config.yaml
n_layer: 9
d_model: 256
n_head: 4
n_kv_head: 4
head_dim: 64
d_mlp: 1024
vocab_size: 2048
activation: "gelu"
norm: "layernorm"
norm_place: "pre"
norm_eps: 1e-06
positions: "alibi"
qk_norm: false
attn_scale: 0.125
bias: "all"
tie_embeddings: true
parallel_block: false
init: "normal"
init_std_qkv: 0.0205
init_std_o: 0.00482
init_std_up: 0.0205
init_std_down: 0.00482
optimizer: "muon_variant"
lr: 0.00534
lr_mult_qkv: 0.5
lr_mult_down: 2.0
beta1: 0.95
lr_head: 0.00561
grad_clip: 1.0
warmup_steps: 200
schedule: "wsd"
decay_fraction: 0.748
decay_shape: "linear"
final_lr_fraction: 0.0
batch_tokens: [16384, 32768, 49152]
seq_len: 256
doc_mask: true
train_tokens: 368000000
steps: 12733
dataset: "wikipedia_en"
MLP neurons of a small language model. Each row is named by its layer, matrix (up: input weights) and neuron, and shows model dimensions 0-255. Each number is 128 + 32 x the weight over its row's rms, rounded and kept within 0 to 255. Numbers have three digits each.
After each neuron's rows, "fires in" lists the words (lower case) most often at its 100 highest values on Wikipedia text that the model never trained on.

L2.up13:100162065135117079127111153162143188141097127114127155128128106204077069167110085059091135124129112118109162125092136105138108100147210141148130148068113117091124145118130196156140157152110220146111113159088103097161148127181153188121103086139076078086147156158117155150126097081136149147100139069148145136172114116091117137112109138154098136143057076121092124143106108103127153131173099186143081077117147098123155160178121069126080132198113118075137173102118131120121127106080074105137151144128141106174164114072150096065136134157128154168125119174125110159162159164128083156104136125190107159128148135137119185062141119116068117067116170089067132091181119145151068152145098124088137126152127104059135097102194115122125162108160145150108182083163186135140106130162113
fires in: "this", "that", "death", "public"

L4.up922:081116131096164173120068065126170147055117119168148119099101160128082159146104111090184157178138125086158085091181116098086126133116108114143152093145123120147146120144119137083109121095108104109153081111098139065126116106192163132158157112083117123122129110166120106106205156124177131162176118131173136125200204130066135150176152132110136121084172150147111106133062142159100104091125087092130190145121142162179113154136074133188080149162121075126131135114178106140158132119102107167184138165058121156146118108136053086145171162131102139091121096133165158134113128052115122088120087111099097113169119142153136114195099125106109189105146061141113118167170123145146131089116114167132094074129129118224142182153143165165128172130087136083147125158079117098168146085112166
fires in: "under", "with", "to", "within"

L2.up673:146108069153167124114156087163170144181149130112138062123129112148144214183132147161032079148075114111205112129134084136112172163120160176108114123094105080153129182097161115085108161140158179138106107128088139139133099112124183151085143108088128091101108162145098107102147147080191174158141099050147147078096119148132118092115173104078153112194170118142060150124112118061134059072118139145165084128074145133114150194145107162065107137170188140096105151111134133115158132128139113132098142160151093129100110075111191121141098073147162139180086137126111152149124110115120091124134135116097125196110177135137175098091090088112151088229150114104135179111122094124171076098147105119123159110136123132184141117103130137148142132138138130156133136136116111121126078110060159
fires in: "a", "according"

L2.up263:143119070150194163096058185106098148104174125155145102131158133187155079128187088123174107101201134157092136188181123085152147087076140146173140129144106078137100117086138100112174111120153095144105095115101149104161123128072103135141106123109166117167123156135089158180163093107135113164170074157137121124160102178117102156148158146147110149139107101089119178084139078136193153112148143091094173179152135130119144105126157140163190177142110113123177129105133176114132200119087120121097103139082132119199153104069104042067119123095142176135107116114130137118126113121195171093129147115159075112131081067174111171149133119154191103136160116162112122051102142138153111078124173135087104156108085081067136111106133075166123100133150146177111113120120120103105082175108089
fires in: "it", "which", "griffin", "chief", "tennis", "an"

L2.up992:135151133122186094134079142125057142150163154162124115135165169112069155167138153117146174122128115084145158084160091120092162179133121105130093110127067078137102134129193071126096148146093137112119143103123122126138094134146147148058146100147138128134075085106138164107177115078179149119090132140104174177129131160144159122172090143132149078115070150099084108157174135140126142144107109078098145199157086156090158157129150108105138050165130175154143079109078120061149111108129081144120111085162142054132061141137134129155139164174104180120124108157160091087128134163110142161188127143171096147126104075119156149129121110162130152133160156088097155110086110167119059039112073153061169098167108115132161143129105133100137144131057150110047155075176149167120138190103159
fires in: "the", "them", "working"

L4.up135:192106087093148039129120128098121149129133230115104137105102123106154081146122101126161165181138106088123046102099116146117123115121146157106125129138133112149157146123163146210123162156151106141144121076134108130137140050124098089139133128146134142137152086127106141156061113126099160162128180119129085150176097103093088136110114190151107111212096056166159090121096026065181142133186117081157104160137126099089093189087103188165120182096131116119078138128127120120178110167121111145113125096137144111140134131069102100153083099122126117129115108109097134158102084095129103139128129119133169112183112107169164150104123166169102141145112127152159153128096132151194134119154106186094139173192067081125116110214101166153143121152081111130133181137120141146216125122112111
fires in: "festival", "final", "popular", "province", "festivals"

L2.up411:082105057120079184039150086153141124089175191174106088141152140172162154165109132190090062141133140154125143129121168066187135115144078106139026115086115140160150099203120054105133119116179125122109107094158153151163109097122081152038136123146128171054156135148133103184108115135144112079142124153117094112177122155115089140146125157160183140145107210144083124190128130119115136113094123105160040130116128083111113096154128138106100118121157047132168105142108158121127100106101146094112139150133138160165120131138148144125171113166094175087153137131109160088100111133127086159174061107103130130075161144120190149122113109166115125061076132146144098132109134158132128100091123197111133075140097089124137151139087160112157151105154123114120147115153178117134100101088141
fires in: "on", "had", "playing", "middle", "of", "scored"

L2.up603:093111077140110118129109100195113176083115134146149124143119175071142156144143165148080163149140122124127127142154158127075163164052140141128168098079176129161130111132179098163171083161066099153162156137115089067142125061112145151127148123103126118161104090081090138123061070147084143122140059121140137125135097167101159138119175119132129136124118125183164155106089141117140104145197116045121154178126146152125131127128132181091139158104101168131181133173108150124183193158071075141164127181152170161110094111111079109102177102111131087084073075106116109142139076163152108145059106108147111151118178105111169115161097144092079057138078133108113143181164122140131088142146125179087126142116065159112091181149124138093119132098143133157158073200153162064138155140118144
fires in: "government", "department", "gallery", "life", "academy", "liberal"

L2.up366:105141091127143134099157090103086171138176109131093071122190107195101155142142090136169148132091105138098102083058138154100159112111178105159120133178139089135136128153074072144078127160105116144130131204143119175116106118214135085146142115116144101069121126163125123152109122156156139156139179153107127160158174094161170097193117113125162147113122111169132082094129078061111126127139117063156070159099129073104046153093119138146132141210130137164138056101157122153096176152136095128161169101130180157161139135112140102146131123154097112069111131115144162125120067099189126095164124117141160117165189189132127081123109129152160132147087110121122125187077101109143220167122037184145140138098101087150159094115124172158109095107149140159123146136181093143140153124148158
fires in: "the", "s", "third", "attempt"

L4.up47:138158125125198145106138129124112112125105091166143078092126110110115139145095061119128177177141138066198157112186101057095085154130108120157095095135169069069153186145129116123148103185139141143146174113101183089122153068122197085091135117116120073156113087166107086145083121163089150145130124175172117150134103143108130127110172139125108136161166083122135137109085148148124134136174153185170135152132163133109100169145035113095092159115139136107134146137073130115180217148053111130097181106115116073126140143076168173133163115130122117115110121152157154128177102103121152106125149104144171115096124186192142152093181128141090121180139081185162110086089077052140106153149159117132073130119121062086122117068116094132122094130116136160148163143149167160141117095087170
fires in: "for", "forced", "foreign"

L2.up606:119197097118119152152099103123180136192129142041083086146098121086117103114144205104085123110155147056149154144130105094103136097105138142065134151089097185121151180111150103058169149142133062085158098099098144106113073093166101132144098104190096140163148152169093152081118142123093103132158113108158068150127136151138159132123113087159179101161191162160169133101117143152118124172132047178169165110126115072115079152116121127114110166104133105089068116192133102100112125139106092152126144054111103146142176108103184185118130098121076121118138122154102145084131154094125094072112062126131112112110097116158106130174111113128146084118155182090125134165101118126178123195160146144181113132098098196145131136105178082134143139161090115176091130156106087170112139196130111
fires in: "the", "attendance"

L4.up440:129112137200144104119119137163145139143157184144155154076206137109127153122149132162107131122126132159115134061155140102156089105082143153065123090181156173123111155153188205065151095130197155112169086152139137122110138112121189106120158110090134090106047098157118134108117131126148129153135192056109158101135114103151122114108111127130105099129136138042147120086124202089140118087147178120165123166147126132161101148147078163156104104104120104150108159168150183151104160173110143146095185163184142101110123098136057147126114125099100118095082074111125104126116167119164086054108130148176103084129091150156067148127044162116093113070152138118142142100114114196068152131116129161148126127138082132085125108104103091114215117132138117136187117071161135102173101166171098
fires in: "that", "which", "but", "where", "brake", "with"

L4.up557:119186145094156129131076095148134096072123187102117111100166116132133182195104178137073104118127088052097193115146069074082125169107140134157136170158155162144121161132094140117139105124151084185146154128117146197138067131126127144142112120114139173172155154116121052105083122118136151078137156133141100134118149140182141093110109089120123144041079182171126102086121177098176163171131110126107130092156101134173157112115135178148059167130054161115144107120138117169093141131115162115117089180086099110123166079111129121108111144120133116142116115069173096136127161147065124089141152100097126091089099166132168154178103156194109146128155083085164103159197156166091166072118191161127136143146105082110178135173097140109151126120109109141061078161133094122116180125154101
fires in: "m", "new", "former", "newly", "medium", "media"

L4.up144:092150121108172140091179136121153089100119151125082144119139140083134168151153143179139090077203093187088029073100097120080148159138129116136156092096169176149163147133176163144135108127114110125072123154151102157138120131146134101174140153098106122175124092174111155146087172130154156137052083161146075125115099106123090113095155159150095133128107094092175156111169126138132126109129086140190090120134153056124156109146122142176133113097121160141162154089155148094145112134194106086136118133140128113145101108139159179093138086169100091208082088121043145151107116122110127100132112149126194161108165100118135128109137114132091111147112093159042120167136118129066194143134121093100138178098180126154144080151094117111154131110186107064072157049157169161133181084110171
fires in: "not", "first", "notable", "never"

L4.up166:069146152163135148124116153190157135088120102066174068136176130151122183103144087082147097176185121104157116139111106107110071140146119163096140148155100168086118210112149093169100120138109127133131141136126085132100122158173160123137137163130117127097131116131103122093165144092114090118143156131108167128121172087147102135039102153142134171145103149120142129172064053098057104097179141105144121133110086093112040091105062103175051139095132105161156120181205124138163106120140220131119096102142184106172147117144137120141150084157154156101129188140109155125173134095058180114156144103130126062112089124118151083127133188139128101134119081134082156160109117152148142131115134111145165104082149123115138123168095045133182169084084142094144156167174121176166123134124141
fires in: "well", "had", "has", "set", "territory"

L2.up703:148175127124218104118100120119111095089123127146178151111132141100136134162063153094168132100161085105091142138100085147152147140098169062094140116141102151110107117144147167090185117151182158173143194131131075144133079178164151090139136078072106078198083172136095146105101098080087167148150083161108115181159146165121150113111115079105166092165093151089111150137142130163133137069185157092140173155158067125167100124142168102071070036104180129148140074096178068127134146093134131099116161054214126136150141130117117115121138112139150123104126122130159081226115117098109112145165152178164077112103159138121162121111124091160093177124190132173092141149102108105078104114161125133124137104148115118158150088121115125130134152138128104125134119170136130100206098127159143
fires in: "the", "to", "them"

L4.up987:070187088146172161124091107158086117108139148117102154098130144135155090169141129068096059155127096129155146132157160102097109158168127115123116122116115152199095168129130173114093123069122185161169168107167150143065119177126115166088128103102111140132096170126170152156149115127157141162126057122143180074152107127097125135176195128146134081117096145138103082137142145140137073142130099085155144134126130122158132153090130129171092087173178130112096115072146165124066146174150150111131164136103094096177196117083087162118176113118135094138133089147112062146123113127111083108119119135157059138104100158160096122135013137127122188099138115152089130109102112135153176115079120133159189168131145099132147119083198195123094193147209143158157159081068096166115119164129159
fires in: "from", "until", "with", "since", "prévost"

L2.up324:136143085085124100142087128078100116127106112116122137161132133145152125145058080137166143124103106116114156140135100203091120064134123115005100100104116097181079164063079072140081114144095065139111169145092093081127129134130126083067144119105098118101140109163104068147087139167103129127138112140119186104144144115093055113115176152222124122139096085160050125143151076042135145158129207130145132156151190115128146112111057142154054122108154134141127096181103144112122106169135132151096108181101178097084125120102091167109172146155142119131106168167107091155151124126117128126096106167152128084135141154156156127165114124175114126155125123175174152134107163134159083139165128098084121115090138185147115127152126137145162156119112148130164169148170123035088160107116141
fires in: "they", "them", "themselves", "others"

L4.up526:108175167145118156157138151146241143150131118124113123197105165117096105146140082151107159153152129088160162138145087162105156135169139133120116129123104094102182128139151124081120147163108110090174129121116151116125116166134214114187129145118114108105164150125102158110121098129121153069124138150118108147142195079120120100114136119166130125135073111134179088108153168162100157155184182103069104140107128155202116106154132168105100048103108129127117155137140137152169141077103065150081105143105163111159128133097187152050187081104141137162105125162073144117063114087176106093106140190127162097157120111130089081122145141152147083136133109145142142115159121097199089162128098156110090127136111189166098178110112117169067108150111166161202095106154122084063040137076120
fires in: "won", "in", "mississauga", "winning"

L4.up76:108131116136142184117121165121143069142176123170135143097160154171117099106148164130162119184132088086116134076086154131083113116113095176162147121098153148088131113119127149108093099154089129166184117119105112080137141151192097108084086110192163049164109166048126104134072160140109161122139164130131139192169138059163146150108128126161129152083186127119159126140163094124162132128111135161110156139204094106111122139117098147117158181135105146173199130097116177148095150121046105108054117136087123112108133160087185138131131021114154091157168101143176108117184101138116129131142118195102109164110130186158114139162093126151149145113125128132089089144054118107180154089157126054162157084139176039107115147169134156135133137129095130094145105141158104175113141141171130
fires in: "for", "to", "illinois", "on"

L4.up335:126138116121162109116120122160170083106107141144152144130117105141123121206089119137162152112112126098205176140078129116114085166121135117118080138204082070112173169141114184088143133121087122119066126127166128040098095148154159132102122171115197128121163125160086137070115125129133149085167131129138155138110150108153150111125168144144145178043092115100139125190065092102053127090182093198119131117135088128129111120156110124131126136078103118107115133158138131132175158115124137103123074121136109145185131098179151122133119127087118055148116133144126114123168181161136092185100122165164090085094117152158173148143096132078144107193149088091089099085143117136156138141194150127126120069219107165158124179151148105107101117173145038112183162103123117107084117133087206
fires in: "to", "together", "type", "during"